config.yaml
n_layer: 12
d_model: 448
n_head: 7
n_kv_head: 7
head_dim: 64
d_mlp: 1792
vocab_size: 2545
activation: "gelu"
norm: "layernorm"
norm_place: "pre"
norm_eps: 1e-05
positions: "rope"
rope_base: 10000.0
rope_fraction: 0.25
qk_norm: false
attn_scale: 0.125
bias: "all"
tie_embeddings: false
parallel_block: true
init: "normal"
init_std_qkv: 0.0201
init_std_o: 0.0201
init_std_up: 0.0201
init_std_down: 0.01
optimizer: "muon_variant"
lr: 0.00787
lr_mult_down: 2.0
beta1: 0.93
lr_head: 0.0081
grad_clip: 1.0
warmup_steps: 200
schedule: "wsd"
decay_fraction: 0.893
decay_shape: "linear"
final_lr_fraction: 0.0
batch_tokens: 65536
seq_len: 1024
doc_mask: true
train_tokens: 325500000
steps: 4967
dataset: "wikipedia_en"
MLP neurons of a small language model. Each row is named by its layer, matrix (up: input weights; down: output weights) and neuron, and shows model dimensions 0-127. Each number is 128 + 32 x the weight over its row's rms, rounded and kept within 0 to 255. Numbers have three digits each.
A block is one neuron, or neurons of one layer that tend to fire together. After each block is what it responds to, as a language model described it from the Wikipedia text at the highest values.

L2.up1059:146072124159102146137154088132153123077103123094192107071146151143130162141017180106154144111106096130092089108137156175139090124143137119156155132069150093104167143135201113102144108136137093061125128135122162090116146138070177113164155161134079108077146131142126118098077132102145107113090121202106197128123186155093115107128091167181167046121089114116139154043162134182136128092105
L2.down1059:143077116098177091105128115113141157073122150143136091067136081065164141125122135150138151135122120108137071117163101167075134104192130205054187141079162142124167123101084179116106163116137129110161163114162110119061166088113113098084184128095127083131143145139131117117105146117129157174131141112131128137167168117153158078075128142153181157138057134141107107116132119093127116046151
Responds to: Table row endings. Line-ending pipe tokens that close Wikipedia markdown table rows, especially header separator lines like |---|---|; also mid-word fragments (ography, rece-pt-ion, top).

L7.up23:105078130111115105082104100110088138098101141082099162127155155141166102141151165100144079129095132115103107049101115104122155111161116132138076138070163102135134142120100121101082146118124154100135225123167155157085111080110094098184184121125107123163155144174128152113121198146114143118142111122069087149097151084166078109115161139139165170153145107147116121144134155156141091113115
L7.down23:123122093048088100103087158181089108137092153130126172122136168124117159147129126118165118116088168191124127092125133121127103153157064145150092151079091130138140118125125115080110113130190123123090117111104119138065139081166098101127135124143103122105144098172090107067129131121105193121168110085053059167083116079138129150122119168101114127128088117115109131140154072175192138056149
L7.up136:115116123142165076138121105129065113088126114115034067139106151081099165179085186100102109151153104131126140137152120116150093040139099127140096123171130098099125124136151139105093100124159118108141172171148075143146042148086116075142125170133129129167085144191060179117065158111137185125151177157065073155120113177149118086101114087127136124116165110108118051169109120080086127144136
L7.down136:107091182074140111140120119121100115102209102124128143100064221153138053143158048110127110138163103148191142135116082145084130107151111122141163128133106115155123141105077175087109168134041139134113146170074165154103153136153069106133115075135143127106126072130149084118097111132133129114112159126177084134106108169176099106163152133161126137127130155143164117130104109140147129101090
L7.up613:051118153076133121072124154124085117048134127191105123073153148080124064141125094091091091140115143140142154090124173114103138089130110098126068133136131163135157178121097084129168095129088166161178165123114113109117102162100165091165176148135080139112191103128095130115123213153138188143149084130097082174153114105177051163143173117130154209129137080113051071096104147136089106126116
L7.down613:136107144092176083117172098114089178161140149080020164110137166134157113169108175136156154156138113125141136120101144125163066132126095107173158092078178113121095105123107147113082103166183160091108162119129127171129101140088102083111085113125102167123131119154137168125127136124142081201117122126131112133097093097160121093147100117150095135137123127143165109107118102147168183116099
L7.up1652:105157172131089124168113089135205121095165124149103131093121161067070130126161121083130151128197120123130077116175173131069083062136160132169097182145074144126116114155080196112153070076111120206089159202129126136141141169108114136109135134142115168103143140095101115142132129116168098110107172134081075090156117147093107128174158096151130093111093166097149116112114126190104162121121
L7.down1652:126163131149064090123095145154135143109073098077116083111159155150127176116116090188179183215125109176169143141084117096067142115188188141135133096117147136150199127130106143105146108136097116175122089132129096127202138161078086148175100096122145143103102135164078122101063122113165121183132140126126184067107106094137107126109155058156108111123165073120128129051108203147110134146098
Responds to: Closing parenthetical punctuation. Closing parentheses, and sometimes commas, that end a parenthetical or appositive aside, e.g. "(Nursery)", "(4:05 pm EST)", "Hartzell Propeller,", often in tables.

L7.up139:092128053139156153123072096111118155117125137126125172103159132164124143190131137147095123078139136165146126060141129115182130109100170149164133176070172076130130139111124064097134117113122126112129074221079112144149126129169154121077145076150111111110067104153144119147127123100158149164110114146122133164166102121166084143145160135128133161172092119145146125092082124064137125114125
L7.down139:107236144105096110104126166104159116019112144127123125123095112153136123138110112140107156115107120123079127160129161074045059107120117096135072111054151150093130159123167113122132131149152156100080101099078112168088148124124076093128101134146090152152105110169089136155154164094111172141084184158214110064122134119086168168114114122101123134095101071133082084118148140167073104073175
L7.up159:086104138169136100118134080113124149077169113110157116067178115095112177162144071134150136162115077160170144080106145149128083114132146104117165129079109181134137134076133084109098067162090128166131128206145143156166155171091069121159107087102152085117172115146092150130168154165145143136153122172136162144081155150204102132159164145105099118107105096095071154074093153119135167085046
L7.down159:136150152080110120155119182185215143164113149073100123130064145123093117136104119179155097070134144115146138143123142064137128103118137149129108072126064165107110138108093123107147132130141117177067091089123125135170158100140132152070140115180179134128111165144124174117153105117128130023105125096102112163127102169179158197138120123146172064125154074116168090047175115092142143159108
L7.up1056:139169102158116129103130112159145173135080134050138104121082170166153193117199162098098125126102125126159085153101082107058171113107154133122103150085117171112060104144100137107176116116099146150144109126147126174142137234121159153115147200223143146149123134081159085137135177136118136103140089173189104125117140135103171132088108110081096118148102091154189108097104102191091071126141
L7.down1056:151150162069191103107091094161143125091151102076140145148060144095114183122129166154116073067140109146079142053115121140112129075167123148126104157092124185149062143090103180112101140126135127202063162119108174136101123165107117119111081117146182101068182105106178136154145144164137123099079162178175142158131134122112106113071127078177141128131107182199101154173141145085131103110155
L7.up1672:120127131135159124150112155043123160097135150094146120082135148055167126171133100196086063113141143133118136123107074158183139123091090144087131110114136220090100116143093128138127140138152143157202074150158127152123152146131112092066119125119160140134152187115165102112100065096185116148188152123089126128140127195153131131174123097144126112151112128147031081128151123131115123119104
L7.down1672:127060119186135124094141124125196097183143096109111136107167125093133148132160140147119091120117130070124130157102109130132155115175135102132115131086112152153131118097143101102155161118161117155151105115178118132088066084129066138161083128125121131152110148150129128091185109143129146090166163172185174175162108108124081154092122110120118099089109112152114090153107134165172141059123
Responds to: Word-initial P piece. The first piece "p" or "P" of a word split into pieces, lowercase or capital, as in p|ut, p|ersuaded, P|enn, P|ress, P|os.

L9.up136:090134117146088097159091058184098128156110147099125147126171141141103173152072106079091205124112098156142159178156132178053109130137106115155121112111133123125120087147128127097166129095165136120118117126115124125176180163079152160134155168147121099092117100131145132109108132101104144083114165144129133149106111135082102116127087065145115196058152157160085170139096137138181173107147
L9.down136:147094132123130148160159153137161152122120152115113105137122129087098143130106154134181096144149101129094107112146118134129083187100062086168077145137116134070057136179106110120168165129151147154113094105134167082119166153137100174121117188210066131143166144122127117145132104116097189076132150148134126130155052122145106152054092146089113141205184120146130109044144126102158136148114
L9.up369:136096083117093139102117114150138095131125163069127131123108122149131124131144084137156145172087084112131129165149063141132112091122142087157140109183098150129128161147144133108138168165148166119150118186114137116112123181067100113157131133139092176144115111107130135098119125121086101042136147156148143133101148092101117096078109086180145100144115101079125115152169116110123167125138
L9.down369:101152082091119129057144126099167139149180129106128133103160118175099154119173122139246102089097130151103175110159127106114089136139062136122097144156079064118083143128163160142113118181170159159101091213142136098176110111118141152173130155086083075128130126159115171108138116174121082156128098149121111159110118166084146120183161112197102086092138112078134095115090132166111145088168
L9.up371:198131078108147131134148085119102160159150149110163093091152132187134149072089108085139161162138153094148135203105127167143153089149170174144157169120137135079108089154169177118190209150115118148093063094073123186119124084132138115131158145187132070146113138211162135073158144081200087150084122157112175123119162127086125158084085141150140135116148089113116167136132069154162160141088
L9.down371:164092089113126130120154140130133155202110138151135082095128139084120082144088111145223109140122139118082044101163168103134113125102138097180114103145081099167211162122104161084071091143140088186139085191067088097178142145154136086071072100129136056072104116119135153122100088167172187128079186184116094129172109115041181109124128154096102106150151088173128105117131107151135098112114
L9.up1016:104079083165128142101094069129103113098126156105087062122163154139125154156151044189103165156127174107138113109160179147161156104102095142208117081167132118119140138058140123112082106109105092084137121035124119155139117098055115139154118181147142125145130138151180187115113127087133115073120077137157061090195187160165159088143131131132106172104123124151070136091107084110133085108149
L9.down1016:141155134054136110108192117103148127103103190092109144108131111153134151141106106149124116146142124128106188091142143079108162077117094093143113158052102107161161067146102096094133140161169115108123114031114162093108135105127125107088093182166132142169133130063134172159147093128118104128155091146072111068141107120164144128092200151126099119112158113100102163150093161150101051112124
Responds to: Table row endings. End-of-row pipe-plus-newline tokens in Wikipedia tables (filmographies, awards, officeholder lists), strongest after an empty final cell; weakly, mid-word pieces like rep-ell, re-b.

L2.up319:121072185158111092070144155155129123071124144150091163094164117107153083158116129134084086160144102103144126132096211137132141167095060099121126096123136132109109149137071161161112069142147175101168097155121095180215149134110082179131120089162103093160141042091150171159142179140083154094197149116086096114153125198220107184071176089187112184103094132134145153152108074101192102151149
L2.down319:097094154157121133166137185072099167114147064097139125117120130096193109112094121098160122139134113124154109100191145086093115160176099114156142095110108187157123120104158074136158128137096083173163110033198125122131137156132127091160106161093146141104149084097140139159096120117128060113074147134059072169132111059124111121179087111075128136127095135121132199128108131135130085084124
Responds to: Linking of and word pieces. Mostly "of" after titles and institutions (Department of, Duke of, Professor of), "de" in Racing de Santander and as a first piece (degree, dealt), and second pieces after short onsets (cl-ose, Gl-oria, Cl-arissa).

L9.up667:117133161115119125109124131134147125108098103104119129101157104151117134126146069092079089143113100086088159145153066097150119067127113191148112080116183201120126126123103111150143109138071095097076131086086143173102131099116120151140112129116139108124122137108136153073162093163105196162158062130140167134081105068138113063148044168114094069103069158112114143100075076110058115095164
L9.down667:148124147120147150132143065121121187189131138075082110149138054127131103104061119152163111162113128142162166137160167171102132161121094098090151140116129074172115149207154117089094122164141160151107124186138092136147119170191116117107161109084148058206171121129120131197135182127171085117044142132203119095078062159182152138124191157089078142098140109133159147131164128123147109179134
L9.up1257:123145143180145110126123104123128107132135064109187199067129094119071107168155138170100116109131150128122138152084124131116181148209169116122093101147111093113126141149111138095118112059175166084084190086117147144084095116107103168059153152135190158132149116097083140109113081093177170153146168102096160088092138122073133122108083150142107081091112117143150091126129109117133116106156
L9.down1257:075121128114114111165196071179154174137174098151116135116167146154144183155108105117105133143088113151099110089139133182099105167075161116119141127110157128139138125098151190130150144171138093129163146113105162113086085098114137128106103130115139148129131151105129136115106132153139145162120082037124086131086132106158166183110118139133127095099148163101094139128125135109095080183143
L9.up1331:120091163085165116154106106124111111137171086142128105146141098170109130138129141180160085103109138120131131050123103126148121116100130119071120098180192112182119178092134130167130093125118105139114163115158163137116156076144133105117140128143142108180064143146157128148100120123079169153164084220125169099114143130118090157081096127163076173057140138150100091147121126111162139121100
L9.down1331:115133146089121107140141082161112133173160075150121123117091170145088137141117147124130124101084131143110059107113124131131120126141123085126094054179159080120110141134160032109127119135071144070108149131165132105158094123142134144175095116107143174145083080081102121103093124116114169078159092160141125120142179158136163097110071113152051129032158107100080112141173153102144143109076
L9.up1669:078084114108146148108140143093110127124131134126076086103101121156130125139152120111140134158153082111069156139180081084228160160184124106072073140111185098086078132195090153145122139123186161123096087175102158083124113083165134090093161170153172140177103121133095108136149148157132148126119162065126152134145118106158126100095069094135107102138191170120117133138159143134071103113095
L9.down1669:133107155163126191148102097156129106177119112108131179082090157087146097200098124149114137131139125119077096121091165130157118173157151070131097134105142182107071176173156061147116118150094104137115105061158129126062095112150128102123147109104149086089132150125155088109156143144136122084176066101086114118159124149154079113202089138127141129174128139076166141120129112128089104093153
Responds to: Verb pieces before "to". Word pieces completing a verb or adjective that usually takes a following preposition, most often "to", as in according, due, amounted, pointed (out), able.

L2.up1571:159111056142141158098059111126128110237115113103089128124140114074112124149070163105103128080094149127187147117054042112165104102133133118104160167172105127155066114149157114125061160118135141066148130144085159137132190188118104093126129137109187110154179110168097133081151067103145176129163135109131089111104111138114158137085086120109104149117140120152077121123122083070115106119110
L2.down1571:150099128151131173107110114099047102193105153098103176132136149121094102125226088170081171157187120068183156143098118150122141126165105129067156137124126095169134140114113147114076111184173139099144132133173142077111129157072093142130141089132116106046100137177133097135099122128131148094104180113157125043183084134108147125114130184139137107114135116118077130131135149110141158152076
Responds to: Main-verb endings. Word-final pieces that complete a sentence's main verb, mostly past-tense -ed after a split stem (advanc-ed, miss-ed, rang-ed), plus whole verbs after a subject such as moved and would.

L9.up308:144088128096123093110059072111111120125182130147156087103170105086125172147129110136172088073127099112137185132057106130142142146104181145128144151184122143107141151140113141185160116164124091122141114124146075071065124124133112192106129136132116141057151075126093165148144134117107124104184090136148096152139078105128176164057112145170176117142088124127203138163095162157174104130108
L9.down308:136060091139101142201144164141132075123150151080125103120191166105123126054128141160155100162126088131115109151144155160163079111134145112125112157142158081174119085185150084108073133226171126183187116123137085158125126132118078154059080109152116110165146151117161105142109099190141050106125115128147133130147159130175077150145096089110114103087131055165120181102096136164146170139137
L9.up965:212142148174146165170103141142132107194141109125184203119147151156158107067090102122140061115096139159124072140102116134098181127101154149094121098129164071163140130145139140198152149178162108125120093136104054138132166091111188137138012088068183110109185114102180136095096187153105154132140081104077113041182066108097164131125107131153160099111110123138042138113177122157072149114074
L9.down965:081122107105080087095141110109157099156169107148103151098123134114131176061158134133165144133187130113052170135060121149061139200123104128095096080127112133119088060111106124118128122110102168117167093145096151135133081150117139127164144134145140181103054084128156112152133131141121061166150125058136169154152151087159108068121109138118108155120115104131101163081125111162192149111128
L9.up1114:145104158103112123150124121150148124130070116099214035122122164170130123123119136145155141126096109083155112110076087126134157074114091100186125166119143064092094082147154162191149149137100141124114183148158123103085123123145089144100133122175084104145161123144148131145188117144167108054171106132086154130180087122156158184126106172126166117128122108109074117195102129145159139077137
L9.down1114:193162070101139173125176075148118166153122149149104133114083104127165091043133140103160116136181154123140126116145167176151138113180116125082145100156123019103108098102144117080120152176050160141150154072130164116113213114120168189108104112111138137099147105105176102138190145098094054114111146097161124124140122207107146140120150110136126059087097146141175135118164087172113149096110
L9.up1318:152135107144097166070107172112178104159125153100135056125126104148095137192163110128152156158074015103175150110076147136157174124098139129117110167165099092092084150150138105121204110131120138121188131085130111103095150162161112098087084111149123121150176121166175121142116137086113135063111136159103106127117136108156118143111111223111174086093155052080086092161088100142158134064162
L9.down1318:173122128157141164100087159064114134099121181118175176113149078169110147087084183100129137151143165101152117151165159150143159034140102057071129104098150088114082170066085118115122118094164086165124158093085160088126103147119091134091100093215191134138127113140143110166130118090041109077109104095144106150127074072205111171153119126138172101084105098119170119127074113115084147172146
Responds to: Leading digits in numbers. Digit pieces at the start or middle of multi-digit numbers in statistics, such as vote tables, populations and areas (4,'0'60; '1'19.1; 77'.'04), occasionally word-start pieces.

L2.up636:133111190118156124148161154133183139121159112141165130153138113051106162140091175113157086146138173149184117093081122096152103138054074111152082144099172123091084136135175190121116069118101135128081121104174107134147142119042162122134078078147198078205088129116084125147138191144102148120177102129121149141120127112104107123109118111082124119112165108157103127125096114185152145112166
L2.down636:130097149120123122095138160136100172182081192144129151129135145159137099038101167084138167130141157133172174134140178131136148126121076077204124119082122132118139127087115108131110101109190175119188149118132141202082133114139148177146133107166128089102177174112121112182125134164116091178168177157103066104164150042120132137127076103186102079099146145131163063169200148139100152078133
Responds to: Closing quotes and fragments. Closing quotation marks after quoted phrases or titles ("bring order out of chaos"), digits right after a decimal point (14.67, 10.80), and mid-word pieces or number-hyphens (l-ab-or, lo, 13-game).

L7.up220:133107162137128159111121112107120063120158164120189095121180183205147101125114156142101114131164099184086119078132146066153174109143125159185159129087161088129108111130160161126081102093108102150137135143104098124124116116144128078120142110142108112146149119105150178176128091164171160131172124126063098188098134057177084151020115153133103139082147041129159093126113084086112102056158
L7.down220:145126072119126159215189135099125126113159118129083102105131151153098175140123195127091133068131110105152151158162166093123141077174085090091165115204178062112124147099134127082143106108103172131122118109109137101108140135141123153103132113194170160139094123106085165193142126157066073107126166155100198126174130145158142198049103138141124119093111145126160142112124119206160126125124
L7.up847:125191097141084112105115093119120103095108116104203097083136122181189065095153157115165142146080108081154176130093120085139158150106044101081137049104076161106103147100109178096147120184080141160104160117186076166124123108152125138131099153089146118121118148103131134125106187162126169101198118114135155068145125149132146157132106115064158091077136131089141098129184115160157126121123
L7.down847:129136162015147107098138143117115161070128079142116153093146134163114139162064073117083161115095141122183162145129054151156145137142141152125167093158167169094166141163147150140155161147112093140084178135110124151119137130136141086109140167075096115113129165150079144172111144135131130039129114068131173142136131179128167162110062135083154123112109151145173107200088109080138121186118
L7.up933:142137122198098182108121124087118078124163042068196091128193082146140177118089121129114141117061156144126105180169090118100148094141086174122160114151147127110126186130109108112127194110152157094134125158199140122099136125094127146019094113072201089197211112083114176144128124177127131109165125155111122139105095118069182196157137101103166089130105148122109153088133127178156065135077
L7.down933:147130083102052132105120119130198112102130138112147170173091065177164060139073163126132156118159177110101146137121117096112073163119183150071138132066161088102147106139133116078104135130130108121125113097173140101144145125103149073064130173078122139209146121077090104084138082177108165158163129084167091113129041145104150088121123117140137169135204153084160141076127189107146096160158
L7.up1292:098100145119125131111155122172154160132171106163142149112066122160122127130128137103111102149115119140133120135107104140128054112164119151147133129087163174150150161135153117113128119138076093110153106092141164129132055112150148159145113077104114082152146169140091146177069048124118197115129135148154094095135115177182140171081116138143143133141059116105097110106105113090157116156153
L7.down1292:138090144115177140101130128092173144105122124140102130129113100163091147109141100116060143114154065116101133081181127107158115142102124130198143074149124103162181192149165097118109123029133139085140090114124165159075088136191131152068121190098172153102173101082201105157153120160101179126167116153148112158132098109153145108123089094087124055116170131100189188074164134073123157141148
Responds to: Mid-number and mid-word pieces. Fires inside multi-part numbers, on the colon of track times and the first digit after a thousands comma (4:18, 3,872), and weakly on mid-word fragments (advoc-ate, resp-ons-ible).

L9.up75:152110131078126118094151135121073078118149215152120096137095151144124103132118135132151133153151187190161154149157098069112078168134090123160172155060142106158171084139178126143115064137113154154131191110143143188148111135129134123096164112106107121126146124164108087109161154124110153144210116125103100105086123068141080152170152114094172132146116085152118100123113125188160136117120
L9.down75:134137135164148109044071159124136190096101155065128165109131073147149140089132196144150165112116132181111133074127178127086163132115115116175123132099165136134143207133111089099076100094118112145128125145081151145125121137156130102138174186083151118155097150103098092116141138050146179126150091146137125163083124198153101142145152130169115139169114183137137066119143144123086121126108
L9.up524:091042088170171072126141140153069119149116130084137151062131116121099117050059151144159114112133161158194192199150171156139134122131091100182166125088112084114154096094128116106135194089106131162144118191146106128132104142106126057119110146079151131177141174187092140098163113143119088128159108123100169068116150121061103124198127108134108108151184094124149170088126124133135109136156
L9.down524:125090078084095115075131120100125099099066105157049114108127042107092143195105161122101160164099097127067120093127127107069164140128080178142120121144109112149126130084147099166081126157172088189133126122151130148038066045158076079165121140156094126057140146138152122091128114118099155161118077138107162106160039088121120078108178086129128161110164154161182150120113156107147115153173
L9.up1566:122112131132097101114120141108095162138109054149045137095146100126106088166097141103085072171141174142128138110136123114158186140167115134105122116133163132117151093150144142106104122160178128158064158180088080176111100113077088135120166138125125102081134118172149135162167122141143157167141124152140117138081176160116131133132176145082095145157110126100076149109094149205067130072131
L9.down1566:101040160078114113127158084135100089138103177125091164121148152084130161118163092101085176098157113168152110069134134135119083128148100165173124150050072070153120142130146140117132157098163192118083164194125112119066093149137128095224131151093123087120145105166133121137152164120153139164177148138144098128104140097186091146124117126150133134136098117131108141133143131145140126108089
L9.up1678:101151109131108077072081119127126097136153181219065161126138119171157060195142135124123123161210104146105148125105121059109082153106214096166116122084147182137165154166089166116091151146160137121131171122162152145117133147136083073141145139183140109154167129119147149179154143131168181196160160089095123153112137103152102149132105122136119180177096073089033109130113153157107122166059
L9.down1678:121123150134125132090183115137105131121099079119129158139081126116116184114158149086117134166112118097176173129071130145142116144117079144176136145109172162113127081152107180116112116189097118125076144132129130099166111096119130103151059183113141120162148108136112126114133122176126103118130099105119142145107178140123126163106078131130095104088139124178175116141153103150116175096122
Responds to: Closing delimiters. Closing parentheses, closing quotation marks and commas that end a parenthetical, quoted name or phrase, as in (Retired), "Durin's Bane," or (loan), often inside tables or lists.

L2.up14:111134132144134129152154154168158117131121138180142079143100114073154152159120177177127104117106131093134138153096154115172152077100150175087067077119077081142137125140108135127098151120111151170101152127134095074087096163132126070159196162142154140106125108104116073060193122087094172110137146164115113070109103134107094170127176128144070069170062124102111116143136166091107167102133
L2.down14:146152191103112104077094135156154095154180144105129124123202091115133120148184125071054148085104103144165146149163122120111133148097109060130143091102191135115100104155095130097109094096177162115157110196105168173143211160148168125125118128088134171162089146146102101162115092155097157161196082111150079170102144145103156176110114108106127125131096121083109133115120117140110133191125
Responds to: Numbers in scores and tables. Single digits (often 6, 1, 7) and en dashes in sports scores, records and table cells, e.g. 6–6 draw, 7–5 record, | 6 |; also word pieces after M/m.

L7.up762:129092117144135158089169219098127084138036174145103115102130174125144085171156082069130142122080094138153079115149138164113111132122193153163180152111120128149133150152111166092189130092170116155166162051124164087102135151111109193176075112100062109129122171099140140113143189130135094091096050165105158145138105119148185165102115122175158094127111161113110098096118108155160090102137
L7.down762:108111115100098118113162109170148181111105114132121129113195195108114129194115145126197120160121130147136078150112157122113130124187095112126142140059081104116103121096085104129175148156040186209096112138157104098145145102108119153119107153164079104077112128119154157134154141114162049127074156175148159142071070163150151137131145119145141101131096085085093119226057079097118106093186
L7.up765:091150094111107073145096110173143139176145087139125096128082092052193156154134086114134119088107093095152022118193173160116124117090144123098087071124159130125093117125114169170084122083138154120155153146145139089090096083183119084142158084120108092164124142156129128134172122166135151152115123093074182127115075135134082128171098100119177146124111100042094178143143107101098159123165
L7.down765:151105103131088123117138102115056108132171095130138154107112182147097125122094168097124177095179126176151187138128103147121120108163108050161163088056119108128137131082073148072161150143098163107072098141100071120136161100157122105154095140147138216121169116135123089141104102151146162098147110189140099162143132097162182153121087142157165123182079131172140101124116116110169028080088
L7.up1139:115135131165054103114174153182115124083043101092173031099158169169094152124144098078126112133084120161104092159116118138183084139172186147157214124133156099114159088070156184102099154144072141153087107147124095104126178174116077116162120073105129084057078140113120130118148176119141146096136097221105045115168093103127140098109126147164117163074121102141086183112092152107176088109119
L7.down1139:161110142119137148083154139165134184140092096123124175111218138127083131078099112157123068170076072097171164139142145109127131068101171123109100100127162097185073090157091086148154168115126147102100106122108127085119159116194145112188091156168088107087130082113170163141157109147144125167049110182134138099094101126117151166084095128166046135115146084194158141131117074091097150099146
L7.up1162:110114123131134082160188117133101150214139104148119092087136120138163141111113105128134140200121089158143078169096126124164138160192120131112163154143134157134151138122163128128183135104127149125116200126168142119151100139103076114108201065142089116130120091151130175120111085133081103122116144120119136097133153098124152099151090110076169122128111188125113124103117111059121178106126
L7.down1162:167089148053145164083167138135126107148104124112083155133124079096104118088177164140154119183152045129145179123097163165094079083166076207133135079151133142115104103097141094093175144151138150152106137146089166101108096115148159117116100125094112110146089189113126162109165172111117175102056132157117174151126110155094128147122134170140111128128156134094128151098167157078119145154104
Responds to: Table row endings. The closing pipe plus line break that ends each row of a markdown table, e.g. after stats, names or years; rarely, odd mid-word pieces.

L7.up402:085117123177180138165169137152066131116115109147163128148043119132129122080138205084117135127125142091135119130142126095170137146128172139092108129128127085148151075129153121131150097062119115116115107185103127189122116140061109122076164161096158081128166133115147163086146178122081175127114112102120128113085124104099105161106105112125083109128112121129148036090112180168078087110082
L7.down402:174125113121083138188102119142130094122120148140134144055119172082149094164112121141135083183116121098092178111115140090179096160126115152099081115120128164105041170183138092132126136127077150175077132129166123162079109110115143112117153095053154129146148123196127132171126163160133100135138097170156195135173053201116154161156128101157144184107124189101166177176098098090153180066169
L7.up831:110150119148104199105188100135122169119161143098113126092104054112075138134166158130132168149067106113164107120091144095156114156120158100145128136124189160085116095159112152148104166135149096101149177061128164143099113129129167184166110208098144118196098114099106066110079116130184143091119208098138134077158129084126114113095065145135087105131210144113143142139122139131029092114118
L7.down831:143161167150113068087126142180081049091171147061139122192146195155118174129115147204140139181132054186144109204103146140138107135164114139154096163179088153176126169109093128116087098191095109113112138142146161123097120171129093148133075127112117075107084121163085104151109099149032081140145118133165160116118112121189074140122130123109193133140118120094100145110097114151196104111166
L7.up1220:150160051144084183128114096170077089089106142159119111138083091125078129083152143147142120179109107125149098129085114098135149100129154097126080150169165066077135087166152142158115103093110094131143171080184184165117166144112096125123114169145175097170108142111055080110166136170112110202157127167150143100128076089133088064095136169140146162179144129180128141108156153133066177112188
L7.down1220:105149137167154085071154130140134096136116122142190150159142116181158127112102124131148179163149112159130158169083074107154110099121103115098130139109105147077113132095133149130165102130172140121179106095120172164116175102115140133143136120080145134041151084113115134142145113193142105136158071084157121161127073111107114139126046101170114116155131170114122155171136121142156139098149
L7.up1368:108165190146129122163098100181155163167140100136115120038159096145126160151168160123116169115098151163096104156119090121160104160119154169065207158132120131137120168130116060153144110119152111078051157110085190133104084166134104131129141149186133133146173173091067103089148097130115128112177141216136115152087102213161119077127122189132157181130133170090114095149078183131053182175123
L7.down1368:193120146088144155129099169130098143119123136092056146128119204107077146124117150166134102121175139107122106099065093152119174212182175160171104054100078103149129132132131118165074081174167160084107116118091109147145074131096136123126112136067146081138140163133093145117047170099103139128131142144132160153108124171175069125166119148159150144117147138126135110087088175094135103089104
Responds to: Narrative main-verb endings. Endings or later pieces of a subject's main action verb in biographies and plot summaries, such as switch-ed, confron-ts, gradu-ated, d-rop.